From a checkpoint of a small transformer trained on Wikipedia.
Size: 16 layers, width 320, 10 heads of 32 (2 for keys and values), MLP 832 SwiGLU, vocabulary 2048, 18M parameters.
MLP neurons of a small language model. Each row is named by its layer, matrix (gate and up: input weights) and neuron, and shows model dimensions 224-319. Each number is 500 + 50 x the weight over its row's rms, rounded and kept within 0 to 999. Numbers have three digits each. A neuron's up and down rows have the sign that makes its largest values positive.
A block is one neuron, or neurons of one layer that tend to fire together. Before each block is what it responds to, as a language model described it from the Wikipedia text at the highest values.

Description: Prepositions before named places. Prepositions like at, of, in, from after a verb or quantity, introducing a named place, institution or group, e.g. studied at, two of, opened in.
L13.gate41:573475531493474395469554446478467500511477481491544606495444591548560523462471506539472461521433467546523518513541463420545506506544533475486501532435468463457596533497479428534408447474484576525583569485454489515436509483524517518459554482508500517439517482507488536444580525519459437450
L13.up41:485471513465502551491458462439455475485460592592479478537484421428495382545460487472453517406537507541430429500556511527607467499525502517496471470457410494562454473483520508558591525475508504571534435455569528517502507433524490577546468507522525487516538475455545564527444444538476582440
L13.gate260:487491448510510510479453459507468461521568524522524514556471495449591505513570515558519427500400487532500388498577526564496531463411453473554513543461581518503522439445536511543498553455545550535434561550464466437539491448549443520515600496403436502451416435536496559532490550557514446516
L13.up260:605499491496495489521518450510474489492549453419496511485448460490496446453505570543550491475459369491499476557518444508423471386521570496566517540490648371540514571486501406469498470504396541430507557499518466582538571525455361454547520497549568477560497503472436423592522443478469401480
L13.gate300:497443565501519568613405490497540521510511367479522449500572545500487475531582511539496441492554461482495380483483472533503426449585514575519496539558525524591486433556533487545479488448456571426519623471433578467497498506453444426434501465488536424500425528486474567502461449543452432449
L13.up300:503484546522544528469528536472562595488493460508435516450470546472491503498414483467531465487552450476554652426526426446519533416554450539446563588499462433566532526497511495461466505464529513428549591546547504436542619567510532527516483490505545497526463447363577495539437529546504458454
L13.gate497:444461497534480576507492502447481442565496503456496479368549472459461474536518537540393525599442388522410588480521522454461541461577536511434548539567483438499492450435577389380440503482439566504528527459489502444550518603521398529379514559528541390533453446486466490537433550503496427498
L13.up497:445412479510488527549528518559535508479509437492475507492523556487467487447523508372529539518532472457548465430529544649417522552542509423478537527513567583508471500513577576474559535434513481453488555465484403606501471510498501530537506522594472572471491388423500506508471478393517464522
L13.gate536:481511512488501557523373579463615385614503555453431475504467443463453480515579595552530465496487364512452414467560540546535484390488471554549492531418546509510522531423418430393535494428476523421474490518528454511533532539569564510622479510454524526424554475406508565480489511482521495525
L13.up536:462624554538543533479559522465636488614619601561407536464549483453570575584587517474545394471544518420406518407575478478420531528587507489490574495381604505530519457405511487433497526589506516516506487483532417538503566532401443573512470473522479474476562449513560443375506474547545528513
L13.gate566:559483553562504466514539538512527469491525516420480467364501462479537469507521461508428544492515561544532601475426560582471580576488460576501557595487513463579459599480474477487472606517509542515551530528423511510548497494550537552533523529504551502536546475471534422457469584464468525526
L13.up566:445535449490501533531503522487438423563582540503412463517523509546505489505501558345501587516484491480499457642531468486513538471448481388558538518522383473508477493455489517525523462494519465510556517595516512526507554589522526541411504561491553412448494540442628548496472548554533536613
L13.gate793:397478519536514654405503502509522412498498467527438398553456487394515422486513552534489426447517489515490510500586454525466467544519450547471486595484572513431512408471452491452580512482489556512474476530522465499592627538491492543546564515498486538558421461444433518590575522571494544596
L13.up793:511478483433514542524483458423499515530438532597449496489545431508536432455480361479462534371408530388459501441563461522538584494620533395431520521530509576532479517437534540486382517523435450558600506508450526522454453477534475512462478568493534510561447461582515462544499547457519563462
L13.gate808:550585558448531459479523539591489541468478480503513500424520425489532451489503448532447552598502553593548457386480339572523563398457415517532601510543429566549596493464442536576460497525565558419512589551554501408524587450498471475524512550489516521518451444559469520513507464501373511430
L13.up808:402453521479601511453511497441517521499528421470612448462518476535461548599493520609463473534490643494554440486507486480430522514509506500618462573472562466445432550454593557505439475472509543441584514492429470517581452538477472593518433472493588531465507513433534490526580475570481606523

Description: Word-initial "en" prefix. Early sub-word pieces of multi-piece words, most strongly a word-initial "en" as in enabling, ensued, ensure, enhance, environmental; also mid-word pieces such as Ad-d-itionally, con-ne-cted.
L13.gate153:410512588534491502548474474501563558505500565432464543534562564402424565550550408514506520443539527444429470404481516554573579503528582539529501478516436532537509521490504491470461461432517480442520581516524530482517550515523571561415484569596507487587480486582535599458539526601499502420
L13.up153:541477410629571489508543444487537473488514566491524503572642549511474564519517579511400513519339477490559459546453540537522584578479546516494479520482458503437514507469404510512499524389552605536445567458544461449572471452553507490549595468460513524536485504455491478474493493540455588499
L13.gate159:430489545526528548535486508522485540561611474569620490480421518426558594573610550524426467481473458408450440444463603506397508478453566551463544451542463556511540538529515515491367566546461478360486550526571502517532490492577427547501507546561431507568575493512502513538418588512497472568
L13.up159:420545531502541585572463471453501521455475453550510517591524457449536491443544557422461459505486439530535548403575417450539509462446438429394600446505495502622459508571422503510493644433605504490500419511555530542509458483508517526523560534468473589521597442508537433518520598504525559509
L13.gate270:424572522514570332518391536463607523467457496490466514512487597514568534555538499519549442564496531397484420513628493542563530466507561554547563521485595439482464472442459412570508500486415513472394578531598577501464468495531532442506559568462414454512453560513538549448513524537455554587
L13.up270:488576520570500468556465615510546487459587494496497522463474508439495496533498400569593489524430397479513489484492508609444478441518437504508492567578546486538504499450518327536518499607490457516444460542526505545455483530486546454537517519510474546517456528562484528505471550512426453478
L13.gate306:424505526477496544501521466589487477418505483541458442458445549429447525530568504523429461487528530487533471470524482447473493570540540537468458510493567444487477500477440544447468577530427587503451536523540547460519473584478487555533595441515512549495484504619570588523592449503413467569
L13.up306:507430549480517460551514483458563505491498505519557489507545516416534496547482478500373492457455433552531498531568493526567513504556498454496368491588396499497424502502496501478437542484622500495571503432426557501462523468607644570513522539539554508469493485496536521411468451485587567511
L13.gate401:501530490541469518498504442497517597531521490465500517449515477462562582569498465529482538569402548463501505482525503418453529478563477533447430504476550481501499547567501424518402602452457452505492590538572515530410528529512536552513515505620578469432553367499551501546431554506521441513
L13.up401:487511540502429521564437451511493480548533465493563562377478534502490496520548511537445466482442509541488415496551494507552487436501594411556448498560449530507373502543486452541444504542537512515494526653553493486493574509468463543451452454456563387517541597590440540415602467468523419475
L13.gate460:505532510433457524480445464455509591488533469452599572418531412469545456496482557502460557526481426592515552474613484584467545538531510523497594507491562496579326500537452427472472578550572553419463484621536501544418448485475506517478485431499526510446487443572412504434436569459524496434
L13.up460:358530448443475511497458630496554506485462553547502472542540515544447560462554409563536492496559535556586526494536463488438526487491563592589447455481467485572478485457515482516494501531467387509619420553487522423445501524462591513615523485487484511524397538499540540477512542639496473562
L13.gate612:508571546490543545552544517505557487471576502432468537536377514502463509583504481508400465499511479538490548435494413486542489460605502478483423524575493467585439557542472558518499521409509522437527563584487548528559540449535487467492529514516608484532542430514510463528453580531519548560
L13.up612:478500510430439462486459580531589470541535462503519589415504554540469516529434551575507560439562463488521447584506424498568553485496462547537392505483462518506466495515497474483473508427557529413458592436523529537441556450553480550469425545482461500559487513429508549534484515502521463476
L13.gate811:435524493433609425474559448413587544446561423447544465470461446506544532532525544489515442538594489497565517444490524564451498567534528561494517468416567492495489471542491524480507503522499405525514489470472448564476608514520564341471488494484436495519471514537517485469480465548405447443
L13.up811:541498455456524432577573490459477513345468557512534461590492511465508553472511431439511598544496462424559498542449571431498507453483549500425495523556456541537529430465389539599516502464550580564524559448473489536423462528601546485399483489513434529469555542545437486593591524519513499366

Description: Title-starting "The". Capitalized The beginning a proper title or name (The Asylum, The Happy Prince, The Quietus), plus mid-word pieces inside personal names (Ludw-ig, Me-h-met).
L7.gate122:447474489557483532435353602561562384467478436399493482596506481504466487523448489499433506562496607486435524459473523527497554582500449583495506537492421548513529490515471522464466491432488542514561477556520421513518514554506437556503537540463409565474501450504520519454492517451442520482
L7.up122:618555523539551534504477428570443567424518536472539525554452467523456498568519516500479499537537492396566524580452483467482549493556487536550541538428485473475533510487495496539574540543540493345547433505608465521506458578437543455518435478485526482566508443452507434515493590511489479634
L7.gate168:455524521596497477428473540551452447496554436496490531489506611494541487537460551540496439502480529515477449542552504518362536535486429461443497487431531541587512363561500548530483562471496518503520479492413467511480536485503442432566611498477523458542542449570565484570482509443398446538
L7.up168:617546513575529574552500582547530526501514470499486514515494393570527432481501467505473522522523515513563524627524466476422487542482563612540447486561562494543441527442477562470527579498444566419521473513457532489468473402442530390533515458523517490496589524531571512586549490538475429484
L7.gate438:493497556528484623409512534537510489458447495427471484379452393479588439586432498459526428479518498458463476481579400545479483500530495485492446540508538489613467492544454494571475511485475503616544437562540465563535642421461506478513529469551527378552402391554535511496495479420560553464
L7.up438:466483475563520483567424553420462498520431495534517567469426465508498537536579457535463514520498616532499515449530462522505456382479491564513484516467431558594495436467513470548521344499502483484608480423482477605449462549543531463616510526504486354506525503441535568469578578557530509584
L7.gate611:479535585597539533443533525457577383519528458446435541483501519491563397495456439536515431629489532550518421523478506557446517584455507553571496525491618534530440462419426518455509530462550532487587437464492566505508551460496465493527496500528395448439534478463537478527490581473502463514
L7.up611:529524493456438561494507552591516530429566499463550517609542519633509553518486523546568533470628516516394457595526527485490375471389456583456483511477587551534534447500475471575481560460642521454615472476448488450490490562504550460584439412410430563562428536386500459478523516449536477539

Description: Word-internal "ed" pieces. Subword fragments inside a word, mostly "ed" after its first letters (Cedric, comedy, federal, editions), plus "k" in kg and Token.
L7.gate265:468496436506464362446392471507486545564504528445521445500399494466565497476414472489570461612430447516438479540516486479537537464516361493492518549473551510499492594534563452397573466454598504527482458472519529462511490420520443561508513481497424456347439463494571496556536562477462410540
L7.up265:504434531454355492428541491495485449467577474515478525568514510557537576541444444407512478465516414633466407564469459423469566567497573486531480508536377607510541488576616464557569474534496496484472538496475489551459534546533432522474407510466500473518458528444536441445525528550504481479
L7.gate362:567525400506498434603501492503536497485500502480458524526426464543461495554427522499571470472557538470394478503523538485567478564495564542580474442421509497583480505526501529430467616515514462504526539566432465534493489489388558496529413537498549492483565512537517508496427499440526430497
L7.up362:515484507507457506505566513447484473560444502407544542438484501468531439401496431540444435492433481556487519500474594556501489523463539430487437474468501548456477523532424521506405491531429473411475505501480429551466559492550538410473594456501535495551514507462469557479495516551514404472
L7.gate523:576476478547547539502539615451481476476499540441548555543520553528581472481469521552547544473521551565493418508524479483486458480544502541509458523490547399501448557458509529517443522498424467486464481462482497534451580481504455533577495558423494471414459466555513544476506519538392416474
L7.up523:535393493503547548494452489521405502512457526409457561579520644485489445521566521489568464449413553521502488478448515531530503527477536449555463478504552458569511435487556560536489437525440556549445376539470474453426473522417423468509433523520509557546529524486401480512488520518524591502
L7.gate711:505358487496465538395556465514416463559548490493480549499568582604533491578434512478497451518503613538495544504438465414516510508569556437506464548468529391508502511591527514456503555543536479489539580474517523571469520409497488453532563492538449556523529511454457585549444445497506487587
L7.up711:591466551436517586574548479451399417517483443527507466510559530537452484520430515535504488448486488486540468443492515535500444574422586557471493569550551596432538490548551449503465504547473488531578393520513493470476466470539445501537467490400498472424444505506600522458521532463514488386

Description: Destination before place names. The token just before a coming place or team name, mostly "to" after moved, returned or travelled, plus word-final pieces like souther-n, wes-tern, Minneso-ta.
L10.gate519:473447464510511525454480456511556506542488529536443457442518484457538543493511577502429494448358477508512559465557496497392525506507520491496595505374477421535595427535488515550465567467469464441468535570425470490529605523553471562574542455566461415441439477511507457542493555542519551533
L10.up519:451587615617544419460484401501540521506433502504482467448375469453561461479545438579485518437438464535548553443504438517511498486514529500538517561492417509478504521476537519578484502435469456452442530450459466627425505528592491553457535503530527489551490450484491547538438532464494470515
L10.gate585:454548541526472416579517497492531492494564573562537535456545486421528467476482462622479539582361461502449415501557478522495528572588481544532506532514466473515460500453489444499499516484491554436532495512458413470508531511479402472514519536457487422510428481454467567471494565514529566523
L10.up585:519530394468528517429505541482416533549467488506530441474491595444447471494403478471471437497423502540625458483484471443486487442463497532501418455395459467382495502421527515525551542492418442475452422493538546490597482511600524437508546457548603513493468416569502536442466474523555539510

Description: Infobox and table fields. Tokens at the start of dash-bulleted infobox lines (Species, Release date, Total) and in numeric table cells; sometimes mid-word fragments (Com-ed-y, term-in-us).
L13.gate5:480499477478427539549528408568482524569558525479488587415502464512507461523486485457434498502419468500550461523484524542469476541422494616463516525524544435451528393550487417545518502561466504453492498469447542511477527481523451563533481488518502474346476495548493492484492524590505444493
L13.up5:530487508476501433511463496496503503392480490454462637492509441431552459528489511478537512496528503403515492527432509503578488542439562409490439528523504526497464396524518495505522376596505506524507487608457504647533469444389516409458475511469433597479457518565575514475496542556490500438
L13.gate112:509455524427499487524513445517479525444533525490500463538543363471567478515533496500507488599466477537466443549498524513485440491572565545593529474485525493451447434536527427485546521479516474550528498561529431451571429448417447491567541557361515489499484437679586526454479565471551457548
L13.up112:533462496560475520506555470375499452609461528555547427493485486462484459564509431607534540490565478410546533556507477549476483470473550523489511459516595557589418479501576532438468509482453485491431532623494485585438459424487558415443558565512491511510590463457470424560339438469588418505
L13.gate310:562535570531539452577481433571519488414420423394484509492451430437580489538401437445486467426487553397510414568541539539541574505485555544432455499427504484500554437437581472513534550515442490493580572504431514570558490491500511473533518503418525498449533530548567486561525575473494479515
L13.up310:492508378464521486551558465511534504605532485577535513538512519465534545488440469491530475423488552495511512444558511408479543522477518516504374468512500511552506470505520547465494542567482565547565556527426482430441507495474567450473485481476419515494498479513499473565586473417597534513
L13.gate386:530503509544482534501455577669540572561409452542545475413439475515621516551638459553515562515506528567476410541453458503498574556492552511484497508568585486547463497408464603391453527499432560498477576500445518515534523429458473487531469623480501470495521546519538518450431490434460467452
L13.up386:488522531474462477474498505465493501474510481521504385497533441532513489477516444486495482425531391463627495557476515497509604467538454549386575507442548573605440522410556524452565509492498516489507436452458579387543508542487458519586490457438537554437504495472559525483505466397512588529
L13.gate498:553448440451424525481428460494481539591575544423542565518491479444542572536504432510458421492475476478443571574501479513487397543465511446508529432498488577486503482523525482534492510466474410533543522528509455470529584512446459429483390484535505405364556512572589530486507582467530457539
L13.up498:531477416447405418463543476559515510584575455525496558415479421545499470521439522549435486517465532490556546501455510602590497563498518433565551489491626566552482530630482579548465457491478521460466554536421539555443475476534423474434472568586495498549488485499437584439452489491428525510
L13.gate633:548524461448548580599479432424526558477453490464573602522516457520531529488493406589509504565565413523435539524445390464514528391547527425523430442435527393494488557506567506453439449514482547548435522553457563520502520510520576493563548546522523585426562488590494525467485532540565524529
L13.up633:455544346499595482478511513492442487580456469479508607523470404481544533500513435472427471448449511479516470454492482429537542437430532519464532468560541484408577485469489478615524561555584414455466530536489548525508561476508441473563563493475580527469539460498453514501492513445592489544
L13.gate698:530465470537506557602415504456516472523517516520478522528467536483504425440461513431612480483469488408552556509629485449549404566512614552566521482566442475507435599528532486531581586580498462504481487496469528498483509486529532395459515549458554456579471345515493539474579419531535496475
L13.up698:565488568510570498489466538477508552449442477528563556485470574471382466542462503502503570518437490457526509543515468518578406464459515561522525508512395584477452552508489502449525535495597561381488518598520520609457485485560412430450435549496567576438444487547426529528502417492521440470
L13.gate729:629482561561434460501458425476556478435499464471397484411435468485587539571417474486540522471497515527466478539428505590549535524549611562455551593498479479448502467530563482564433508617515441502494536492528528553509540432487532504524531559472553430518458420529484551577491507432551521540
L13.up729:509527466411517601560465486534436501483524533555355470413484539534484404429418481489567489409555472545566444543560507518502504502463525492495508548435493360532437377489478476549468511613421439596489521518529482505442551415471462573535500512568541567464529504521554417478448495455564558531

Description: Mid-number and mid-word splits. Tokens that split a number or word and need a continuation: decimal points in table statistics (3.6), y of yards after a number, inter in interest.
L13.gate45:510492480438522501518500436493571452473499496521473550485568524464477542496490484548529430449421596469494482523528480546488599547605494567548492442551526509424563533467481486493468437443430532453573583438470584515583604548413484534488525506546547438427598474638566512482556531441410464579
L13.up45:480421546478580438527355433508475547525500421505552523506502542431500505557495469538437501481498578538400551624535521430375507605579543567477566491434452500612432466442559440532397479384521438540546544547462436524557503379533476537416610578530553461483531483507507553475501503460619493470
L13.gate522:493459557474569519589477474559524521555483441506494386479589462442423548613562483503575459552522489538485565388492474489551575520507466480459419508490522503496474504550474484485485581460521511520554495603474560438585452494453478477494473600488446539538501439535468481437543454532406614519
L13.up522:536565517464491572552500492395556422466504550508428430474482516546463432522445503552448649505531415445532459534423477461488501535507517571526537457426441454499634477470550513530562521465532480454506455542518420465542563575419543496488465489483495480505457480458522592513493484442536492585
L13.gate609:483509484471535480440510457468541576429590504514424541515545494398616530498489448533452453448423509448583516490502561597486454502534523525597561527483533472531460466529454508551584514513536384513515548471515485538484475456505568584527531489543555436451494515569505495442549508525398498506
L13.up609:427438431495463542556462494534506448501457427388557530507493450522549577550507525539546426520421620524477582488520455537473496389488501593551559480556482488541517489492470525530479519512505388406484579511526468473535608494488518546515505528458638468527543492481455506587465390494605433496
L13.gate618:526494538442368603506466533509567409521595539517454504431393508504473511513485465496531468571492532510500513457472408456422487530500553470513417475490531532488499516481557475566493440442467464423522479515572517488504517504573540569397571573441468530498494456433539545556561520515530459504
L13.up618:546511571459427451525534574455460480580436477534432551440441452554435469512477422475569505559587512591626515444527556475545540438545475436581482474474495509491457525472470505555442505418439453387440436471528450565469592560600461440520523574498595567523546524484528612593576531408426463464
L13.gate649:422455493497482577438481483516448577594539478446483456502381541518495365516451543491606520504448617546470501529561469447594469463600484491415553554457428379533554490546514523582458535462492508470530548413470523523439520484503462558570473523578538472461470492523505577439487524514491515517
L13.up649:535511502567532565550376522575526528513420425468506597468551458537468400518451433498500539436578502478523476468468400578468474490466469519448464463454506424482449449474545585558460408585445500450493518524524443600444489509439436508538533531499615535587549580551468465490448511562500560474
L13.gate678:489567560617514485541579455475513456527491511569556508512491528593482507495532480481486548535440488544474463454444496451435488486511499561443490465450523448605537499515505514546475405453490580496603548524404586480560516570555426428586475578483516534516394497443489493519539515502544566467
L13.up678:484532557577521512435441464548454563479415453519557465502473436445579473462443484526554487464529473427481520574464487483458431524479481502444504528525453476457590488519602586563514451467424540499508474376529410585614479457478449570440459552545518448486515456516529511495447560456471501486
L13.gate724:493515510442496576507602463526533495485496480556465577517476489545362536555442541470485559575422455500450513532498409496443512495513582506540427469556476469600466506538480526516504486525481469457523596571414549525492384452522510577512520597419594470443539526495436497464580529481520514411
L13.up724:527502433543341480466511386445584468509471470543523479514502540552498537574517442483528520453509408486453543542463508542464511399552508501520538502555499442523593473448629499481491437414455530422465420508570514507610428467508467537552527546499432574508463484517586545540531480452476532481
L13.gate745:519506471543541536533539567454554532551579482531504453470489442552474481485474472515610435593505508503510493505446485495572506453586495523432499493446485595478445542595475454533456600522527525403527486592479514496596422475525502397453522481531570580493509519504447555509483489432483479496
L13.up745:511541436554529490433556474580544554556416474503556477566563608499457478478565449567507380545405470421485565510512485422546530499516462535434471550459483453516455539551524548497496546536487546498505465456428483559506422588441524536517562495519533588478474500499487592580523562553497543638

Description: Sentence-final periods. Periods closing declarative sentences in encyclopedic prose, often lead or section-final facts, such as "…Missouri, United States." or "…died in 1981 in Athens."
L10.gate269:489499475450474373516521468521509551413503479515375510554469508450551477587493508518480557610454481391542530432531468540508423493573514517530606478419494503480427497529533447502542470579427436486462518535508532480494577434520505435618458570531445470500492546443529536507497447504575492487
L10.up269:410444472455593506432388455468561514450508503406456460373504559494554537544555524465489416457492602523576558364532509426449531434473561518552501511506549586422437416429410492523542491456492470414496483429483588562434510443491503573404505433519522485576551467560477474511442529506454489617
L10.gate345:410503385556474525504463539513526497432528527520449467511469438434542460509451495493460505559492509412464439397546484425576522489570503532558512443451445490464489527556549377458492519485492493497518476525544484487523480482580549521488555491540450465377526481455550526536467475480535497522
L10.up345:500427552544443519471516445614566470524441468453547513496504574483461564496582431530497513517521454420491476503509431586434612496542596480503521536444493523465504439524500477540568529403453471468516527484527594513487532517534564488484465534455423590576540425529433539521424545469514448516

Description: Word-initial prefix fragments. Opening fragments of longer words split into pieces, especially en- (encouraged, enabling, environment, enhances), ide- in idea, and an before adjectives.
L7.gate10:485492553442409562449551518562583506464516505483527547424561482434447508461524462481485472534571572526534602482494434534370482439463459546521493577495575423497464501494455477463466478480451531516505568555556543517425555564539404517486482555524474472522398572616505498463418548509482423445
L7.up10:569463572481546514487375600507537468577519508454504505488578540444445476585477532499493420508503516569610434567578506520562452482453587503549523500480486406480459604437528514491436429501597497473476431491514406451406447478573468519398440572537500512468581482535547492520558435458493404503
L7.gate363:528531558526484493427451529475544550595574432521445471457475413516450477479520445518537510555571590423491481473527443493530561460493510491528509570514497488528483481381468479542543530513610482535436573553541463510445488342484499478563470563587424561496478494613589569407548530459602497469
L7.up363:559473503463491473506461498483523513477544460503524569504542478544521523446501531597465515503525481558445461497413593488442527539463530463474433460530491483545469600431484399517412468525521536495455529522524454435573576484432588530482402485472559481512600520556511466474472474427472493492
L7.gate471:423459451491513470413520518536524443534574491495378473491547400520495566474522427458400472522498556455528493487491436563540517478496480477452550487548462455476523520506418489491553541479461511442390517540544490540425536570495573540478506515519449521506494549548473545516577597413434532470
L7.up471:397453491510432389525561517420530542510496500421513472518551521481531481446497479510471487508544535451490552481479408565450466526493518457490492509582494528492505556486490589453454549536460568493510521523535434541478561443498540487594595551456411536522512538512495550517459469445511470404
L7.gate540:516555518577516463546479458435472415547487526375567549565412452471522552485555477499445513540433489529460390470434428521571547584570435508539494546499449497549502603563442467505470492468525526497490522445437520532526504385463547511490485520507506542459507519584503602517517509547535538465
L7.up540:429499485544485431557471519444441460446398498362507486584522436571460446447475514536509473521422463505493421489466556465433585536516528516540518570417501487449494492466533420497436512491497517520545503493442433539449538456521525495419541401533503529513531478462535493589599422529493470460

Description: Mid-word pieces, especially "Inter". Word-internal fragments of words split into several tokens, strongest on "ter" in capitalized Inter- words (Interwar, Interior, Interstate), plus en dashes in season ranges.
L7.gate237:462576541562421424492342454492538475524593505455465480440587552460472478384501463494527460410445520476505454525515548537388489547474469426532486569494495444451511419548521447558523620510595486476557579532418557470511581509519565492461500470495541472502437490478581530474466433515483490446
L7.up237:632511492511496513543419554542507564610459426469472527430476516498378462493494472513496484418545500609527535444540504457439507464441565607577547473464526526468523406435484473390474620444492518432501512450445460542550448560505505531449561558493446520569522469454529576466546474565507564569
L7.gate281:473559489504433537485496446587618491505544563410439500432468578448429494524411640581486467496454495577476480502543522431417542492424539489496463461556508461560500465462426466466537520498537485458528557486464537514598530582544528527453511486495515479530385575514571535546539521432504491502
L7.up281:412503414453382540394423553541574522519601568522480548534526533543412563508520495476522463537496515426593495534465444491527568436452487471438510473565532563456541496410404500495436473564511432512502441376482525554482430523512538503405465480456511608507558445416478489533529473497400515541
L7.gate452:428441533571444452374458464501525502516535427492417576555463436551539545432509462500456532544358513561474452491385443524511524455410433425475587500454444568548412489493449452575546485438563467465492546493495508531490573470447446531493477516476454502499486504515585466511537609451508523455
L7.up452:494557513549473523517465556545482480479493473405513511511430501559531552441509527595552515383547500575533458521615546475408478527469563437537444490545508481424491522464477469496538551529513518487438524381536525490418459421409506520498471476489535538537534578469478526475520527471494501558
L7.gate661:414517538505472436484467450502535557500549569494529463499465498458506498533509587468520465500603522429455519399490432505504487491558433484528444412506522464495523495542428492408523548500520484494620543572459497451455489506472575500422511546502543413597478376437551536521487458545447533462
L7.up661:430619406476524543523553508480514555522453526635438537449604492488510497437470569525462521494417414531504565485488458495531599460490499498498512541545550502425547504474464499528461586502404450518566489540451469422562580527398453494457528571503429547604417483554356423534521538434422522625

Description: Mid-word subword fragments. Inner word pieces partway through multi-token words, often proper or taxonomic names (Littorinim-or-pha, Nicara-gu-a, Singap-or-e), plus some table pipes and parentheses.
L10.gate53:420562450607524615455487527547626464576527397520471555480453508542519474473528546493536453543414525389502584503477428472470512443501454531523575472442484459491482485515476437505503489457444470570524533493473445540563518489572518525517537505436454465483513425481526522435389509498510550528
L10.up53:456527433498546593399615484515597484475446348449532507575369561518546515489513567471532517574441499461497495483508468491540661466456511472503520443518612501458532580401531476611513494450442433488577471501502491461520514548496469502461493543572457531549396481506470426491414537483519531562
L10.gate300:412414405430472600624429518500496495538476613475452463546524551514577486511560452481538419457415553525444462553461434524498457448452514502555433482510474437442460394503546537592466534493501449455503461595463491589548534470525569548562490574448424475477405405419441443570551511538522491560
L10.up300:549462450452431516423489520492491496420504509491497477565410463477415451455479543594507519510456458572378452419513502480397483471488491501467368496518484462447504564473486458526518441451545540486516469535478413523517465500561494519442496507428509498508389492593462563508465413499575517487